config.yaml
num_hidden_layers: 13
num_key_value_heads: 10
head_dim: 64
intermediate_size: 1280
norm: "layernorm"
rope_theta: 10000.0
parallel_block: true
lr_head: 0.00306
warmup_steps: 200
schedule: "wsd"
decay_shape: "linear"
final_lr_fraction: 0.0
batch_tokens: [65536, 131072, 196608]
max_seq_len: 512
z_loss: 0.0001
MLP neurons of a small language model. Each row is named by its layer, matrix (up: input weights; down: output weights) and neuron, and shows model dimensions 240-367. Each number is 128 + 24 x the weight over its row's rms, rounded and kept within 0 to 255.
After each neuron's rows, "raises" lists the tokens whose logits its output raises most directly, leaving later layers aside.

L9.up315 [128 134 137  98 141 126 150 134 177 119 139 144  79 121 165 105 118 135 124 132 107 131 133 149 145 119 124  79 125 163 175 134 158 122 148 162 146 153 154 129 143 127 166 167 150 124 130  90  72 115 127 127 139  94 152 121 100 145 106 144 117 159 111 157 105  95 129 179 137 135 146 129 120 151 132 151 132 141 120 125 118 136  91 173 126 115 119  95 104 145 126 114 165 142 108 112 174 154 128 141 100 151 145 100 145 142 136 113 115  86 126 129  80 132 147 121 172 152 156 133 109 108 156 133 117 159 113 157]
L9.down315 [ 54 114 134 103 117 159 145 120  94 157 104 139  97 128 123 108 150  98 112 155 135 103 166 159 132 120  92 120 150 119 118 141 129 125 179 123 129 134 138 130 120 135 142 120 119 131 145 118 132 135 124 133  79 158 142 176 174 138 140 148 133 129 131 136 137 130 149 144 118 186 139  80 146 120 103 112 173  91 135 145 137 112 144 119 114 111 137 135 159 121 111 124 126 113 118 108 145 153 127 161 107  93 135 160 138 133 173 124 110 143 178 143 131 129 133 134 130 131 145 175 151  89 125 138  74 157 148 141]
raises: " playing", " representing", " holding", " taking", " producing"

L8.up1079 [136 132 116 110  96 103  68 113 119 113 130 116 101 145 148 135 137 122 127 102 151 123 120 161 116 141 127 121 127 110 116  95  97 165 119 115 121 147 156 104 105 133 102 136 163 170  99 114 157 138 116 153 128 111 122 140 140 113 158 147 158 119 111 140 185  90 135 153 123 149 118 162 140 144 122 118 122 118 143 145  93  98 107 124 122 102 113 115 125 173 116 163  93 113 114 156 106 109 112 143 139 144 124 118  91 133 108 115 210 132 131 157 128 118 126 159 133 158 100 146 130  90 128 114 156 152 131  80]
L8.down1079 [141 113 127 136  88 104 151 166 116 143 135 120 161 124  80 158 124 149 128 163 123 139 132 132 105 129 111 143 112 121 130 155 150 107 124 145 163 119 151 103 139 136 106 122 115 101 121 144 147 148 156 112 115 132 180 102 133  98 196 146 115 142 148 124  98 157 143 157 118 128 118 129 141  98 135 141 160 146 125 150 112 136 124 131 123 133 131  85 104 133 114 148 120 178 114 103 141 119 125 108 108 122 163 128 120 100 131 118 145 142 124  86 133 134 126 161 147 134 110 126  84 148 123 171 127 144 105 156]
raises: "ie", "ier", "ist", "ray", "ne"

L7.up137 [121 121 117 111 116 170 128 133 103 134 123  95 111 125 126 108 121 153 156 116 168 118 153  97  95 125 121 130 153  91 102 118 123  87 122 126 164 138 140 162 115 135 155 109 134 146 147 132  96 149 128 149 147 166 131 107 125 125 122 108  89 145 113 129 154 127  90 135 123 148 175 120 113 124 125 139 131 166 145 145  95 161  66 100 117 123 136 126 129 138 121 138 164 170 129  62 144 131  86 103  93  91 109 109 121 108 172 134 133 149 139 137 110 134 124 128 132 123 156 137 112 142 151 153 145 103 184 125]
L7.down137 [ 89 133 104 141 128 158 186 108 142  89 146 127 111 101 101 120 113 181 163 148 171  94 163 158  90  86 134 153 136 152 134 119 146 158 101 133 126 188 138 116  83 111 103 140 137  83 128 119 131 125 115 123 116 135 167 141 166 117 140 129 120 114 119 137 134 112 121 111 107 126  86 147 150 125 155 106 132 123 166 101 156 170 109 105  91 118  98 150 139 101 129 150 110  88 127 112  97  94 141 133 169 130 161 126 130 104 137 148 120 132 156  86 113 121 138 137 111 145 149  96 138 116 108 124 156 138 173 126]
raises: "or", "ir", "we", "-", "bone"

L8.up404 [142 160 117 165 137 109 138 127 151 124 165 188 126 106 135 115 107 149 107 153 136 104 100 142 147 160 129 148 121 157 145 145 137  90 134 168 135 102 113 127 131 146 133 151 162 156 153 108  94 122 133  79 143 144  96 150  74 158 109 132 139 123 123  91 127 136 121 161 104 157 115 148 125  97 109 148 156 105 121 146  84 163 190 114 151  97 126 143 128 119 124 124 132 145 127 115 122 112 122 130 101 145 110 100 105 126 138 152  90 144 169  89 134 125  87 137  89 123 139 157 130 130  95 120 106 146 147 185]
L8.down404 [135 172 107 104 117 117 163 142 170 125 171 156 126 106 128 119 139 153 150 164 132 116 107 150  83 169 155 161  99 132 129 127 141 106 130 125 151 125 109 100 122 195 143 130 111 111 140  88 100 137 101 126 142 128 119 160 141 144 138 131 140 141  71 102  92 130 128 164 129 160 135  99 120 124 117 126 132  72  91 165 136 150 120 160 152 116 120 143 108 147 167 155 153 124 126 111 176 150 104 128 127 129 100 101 103 174  99 143  94 115 146 126 111 142  70 147 137 147 134 139 121 136 143 124 122 139 113 123]
raises: "ify", "ends", "ently", "mit", "med"

L2.up1102 [ 90  79 117 118 143 107 110 137 120 142 112 131  95 128 127 148  94 111 150 103 135 149 166 141 112 109 139 103 114 119 110 147 143 106 122  89 184 121 106 161 120 114 154 151 108 143  90 114 114 121  97 151 144 109 136 147 158  97  93 138 124 134  84  74 113 127 124 100 179 188 148 102 115  53 108 110 111 102 106 151  88 163 125 147 111  92 142  94 161 144 139 158 151 136 154 136 153 116 133 147  64 122  89 125 143 125 158 136 106 145 155 124 119 100 165 149 115 115 114 123  90 102 126 110 151 112 125 119]
L2.down1102 [ 67 121 142 110 128 132 125 173 123 173 145 136 109 153 151 141 128 115 161 104 134 183 145 134 137 124 162 100 159  87  85 126 143 116  99  81 177 138 122 173  71 131 141 131 125 120 120 117 111 100 121 118  93 142 119 184 178 112 100 115 127 138 151 120 143 175  93  63 121 129 176 115 128 102  87 138 108 125 139 157 145 104 133 113 131 107 110 114 162 138 139 156 139 124 128 117 139 131  86 150  94 134 121 152 148 140 129 133 113 148 122 121 144  96 125 130 137 136 135 138 104 119 134 127 137 128 140 133]
raises: "w", "ly", "ya", "wi", "val"

L8.up1170 [149 109 120 138 119 146 141 132  84 120  98 155 122  87 126 106 143 153 131 128 127 110 104 131 129 169 138 121 148 155 115 134 116 162  74 183 133 157 177 110  89 142 136 124  82 110 102 155 192 125 112 110 131 145 136 153 137 123 121  82  98 110  97 155 105 121 131 110  98 151 176 141 140 108 147 140 118 161  93 101 106 139 122 138 125 150 119 131 101 145 130  98 114 111 133 116 122 130 120 144 123  99 171 119 114 128 140 119 167 107 129 121 118 125 131 157 159 154  94 162 143 151 130 129 136 137 126  83]
L8.down1170 [138  99 111 125 108 119 141 119 132 126 118 109 129  93  97 107 107 143 149 103 159 153 126 169 139 137  77  84 133 154 117 112  95 105 135 137 105 125 142 179  86 119 147 118 149 127 127  91  92 176 151 136 121 122 144 137 102 107 160 135 151  97  53  93 146 127 129 173 114 179 105 151 190 135 166  95 116 121 121  95 132 127 115 108 150 132  82 138 100 113 138 131 154  85 124  91 129 100  96 114 115  90 168 144 160 103 155 109 164 146 100 123 124 134 150 142 137 129 152 135  89 126 144 156  95 101 125 164]
raises: "e", "onom", "ards", "ard", "of"

L4.up249 [143  76 145 130 110 101 100 141 164 163 150 108  99 107 162 158 163 143 131 137 152 104 148 147 119 121  99 161 123 152 144 174 122 141 128 122 127 102 123 158 103 177 144 163 201 126 104 105 162 156 150 109 147 167 153 108 136 147 150 142 163 121 155 115 137 114 115  78 152 126 125 130 143 161 140  88 124 140 149 151 131 109 157 119 120 132  87  83 154 115 121 102 106 104 111  83 148 133 105 149 142 105 126 131 130  99  98 116 133 127  79 170 145 128 116 169 152 133 132 143 125 140 145 150 153 112 128 110]
L4.down249 [113 138 100 150 132 110 123 136  97 111 179  94 150  89 132 173 137 136 129  86 179  99 112 127 112 126 130 128 129 122 116 147 125 166 130 119 139 108 125 166 141 187  93 175 143 147 116 121 156 136 130 137 117 159 154 155 132 130 173 109 130 152 149 114 125 131 172 149 155 139 130 124 152 128 126  99 139  77 165 106 140 142 136 114 137  89 134 121 147 112 118 129 100 151  73 115 172 134  97 173 148  92 101 129  99 142 113 109 148 107 115 135 157 130 147 139 137 131 156 151 156 153 148 141 123 122 126 129]
raises: " own", " daughter", " daughters", " mother", " wife"

L6.up1227 [127 140 122 141 107  82 107 127 135 140 130 113  71  91 150 106  99 126 117 151  92 126 128 153 165 140 112 125 159 143 114  78 134 157 145 111 160 164 109 147 125 109 101 103 130 117 109 146 115 102 135  85 105 103 158 116 106 109 119 103 125  98 135 123 143 109  98 144 155 147 138  93  88 121 133 163 131 151 140 154 149 181 117 157 158 128 156 113 107 131 153 129 116 120 111 116 141 110 119  87 147 147 152  83 122 119 116 151 143  91 141 117 102 115 123 114 114 137 134  75 152 145 109 123 150  85 101  98]
L6.down1227 [137 118 116 104 159 161 141 109 118 114 158 130 181 150  80 144 144 115 118 109 153 129 125  98  97 128 135 131 112 117 138 143 120 109 131 139 122  86 133 118 142 151 138 160 168 131 164 120 107 157 116 151 147 153 108 150 128 158 125 152 103 176 128 125  98 149 156 146 125 120 121 149 167 151 154 118 114 109 101 108 132 104 121 105 133 138 107 131 145 136 105 105 119 150 156 131 123 130 121 170 117 121  92 165 134 121 144 100 121 148 128 118 170 123 141 144 150 123 133 188  88 124 141 118  99 179 172 153]
raises: " team", " teams", " championship", " squad", " league"

L6.up638 [129 105 111 118  93 111 107 133 138 116 119 143 118 132 136 127  90 140 137 123 168 124 122 126 144 111 118 145 121 140 103 141 121 128 168 156 109 115 141 143 136 123 106 126 141 175 136 131 164 134 104 147 159 117 116 115 158 127 128 120 110  95 144 165 145 130 124 143 120 130 107 103  63 187 127 149 141 123 133 173 106 100 128 115 112 101 131 153 166 136 106 111 179 108 128  72 116  98 139 155  82 117 160 135 138  93 105 124 144  98 126 119 123 118 118 122 104 114 125 156 154 100 100 113 188 151 154 110]
L6.down638 [160 147 131 122 154 133 140 121 119 144 181 132 119 134  86 149 130 148 131 118 100  87 130 158 151 182 149  78 128 120 151 111 120 126 105 140 155 149  86 111 128 142 142 124 145  55  94  97 129 147 151 112  97 137 124 121 119 145 128 137 139 167 110 148 108 102 128  98 149 118 180 136 156  99 120 147  89 115 121 105 128 148 133 154  92 119 146 131  92 109 115 122 115 122 116 157 146 154 102 149 189 150 122 116 116 128 158 152 124 147  84 143 113 117 134 136 137  94 131  87 109 155 138 118 108 103 144 124]
raises: "£", " £", " defence", "ised", " colours"

L9.up1220 [119 146 130 133 176 165 145 104  82 148 112 107 106 192 149 133 137  95  84  87 136 155 122 100 104 129  81 129 139 115 106  92 115 117 137 118 133 129 154 109 119 125 109 128 167 139 108 146 150 134 162 161 142 140 130 136 132 159 117 136 112 133 133 105 132 126 133 132 106 131 130 147 155 135 105 110 143 137 187  75 132 147  96 100 117 152 124 130 139 114 149 106 116 150 128 128 140 124 135 135 154 135 102 124 160 116 121 124 137 176  98 104 144 133 124 142 114 172 155 135 119 120  82 164 144 102 132 122]
L9.down1220 [142 114 121 138 104 123 118 194 152 111 144 159 118 110 132 126 112 132 174 182  98  99 141 159  93 113 168 153 114 132 147 129 166 114 113 145 124 111  90 114 114 135 141 149  94 119 146 116  77 122 126 104 113 114 104 127 134 114 165 115 162 145 107 140 129 117 106 127 128 142 120 141  88 127 143 145 101  97  66 174 133 118 142 167 145 126 119 117  85 163 117 149 112 108 180 109 190 130  96 129 147 126 139 116 117 149 126 125 116  84 153 133 119 129 148 118 169 102 126 103 145 149 163  93 115 137 137 170]
raises: " their", " what", " it", " the", " those"

L9.up459 [113 167 151 103 124  99 115 155 109 150 146 152 127 149  97 118 102 100 143 139 160 144 171 107 151  96 123 120 126 110 161 120 111 129 132 142 117 149 166 118 102 104 148 152 143 135 127 174 118 106 117 177  80 123 122 109  68 133 124 125 140  96 120  92 180 125 133 114 128 141 127 119 140 130 148 178 121 142 130  87 118 114 122 128  91 146 145 116 137 100 117  98  98 111 136 137 153  85 115 106 147 155 164 140 122 138 146  95 139 154 109 162 122 165 109 136 158  88 143  85  93 123  77 105 134 142 116 114]
L9.down459 [143 108 106 195 114 113 117 142 111 137 133 129 144 112 170 117 137 135 134 111  96  94 125 169 120 145 163 101 145 114 113 167 108 153 119  77 104 132 113 133 118 155 136 100  97 119 112  81 136 112  85  63 141 145 120 176 170 120 139 154 145 102 126 130 139 136  84  85 163 128 102 139 116 146 103  91 155  77 148 130 167 131 160 151 131  95  84 110 130 133 125 138 153 114  94 169 139 161 135 129 104 106 143 111 129 160 115 194 122  98 149  81 116 112 134 150 135 141 147 124 154 151 140 100 174 123 116 109]
raises: " some", " its", " the", " another", " other"

L6.up660 [119  94 149 128 137 104 128 135 146 146 159  89 158 144 128 123 131 133 128 140 101 106 164 158 110  98 118 119 137 141 115  99 118 168 134 144 144 126 126 140 156 110  98 108 114 154 123 160  88 101 143 116 114 126 106 143  81 137 124 143 108 164  92 154 189  83 135 143 127 127 117 114 138 137  98 111 114 125 108 106 130 154 178 134  97 133 104  82 140 150 148 139  78 163 125 127 102 116 165 121 117 146 124 129 123  81 137  82 137 156 130 127  95  82 130 153 114 125 139 205  86 101 136 146 198 119 118 104]
L6.down660 [113 140 122 145 139 106 132 136 143 168 115 111 128 111 125 137 104 106 149 120  92  95 121 149 134 100 137 129 157 122 113 141 137 186 156 158 144 112 134 117 149 113 149 131 120 144 112 152 127 137 151 182  81 139 120 130 139  99  82 123 103 168 173 124 130 119 127 108 116 113 111 141 150 158 109 128 156 123 127 168 119 127 156 157 119 117 137  99 170 134 105 174 112 169 137 143 137 149 175 132 132 118 187 167 132 101 116 121 115 142 114 101 123  90 127 150 126 135 109 163  90 102 108 157 101 124 142 146]
raises: "hip", "hips", " were", " are", "uits"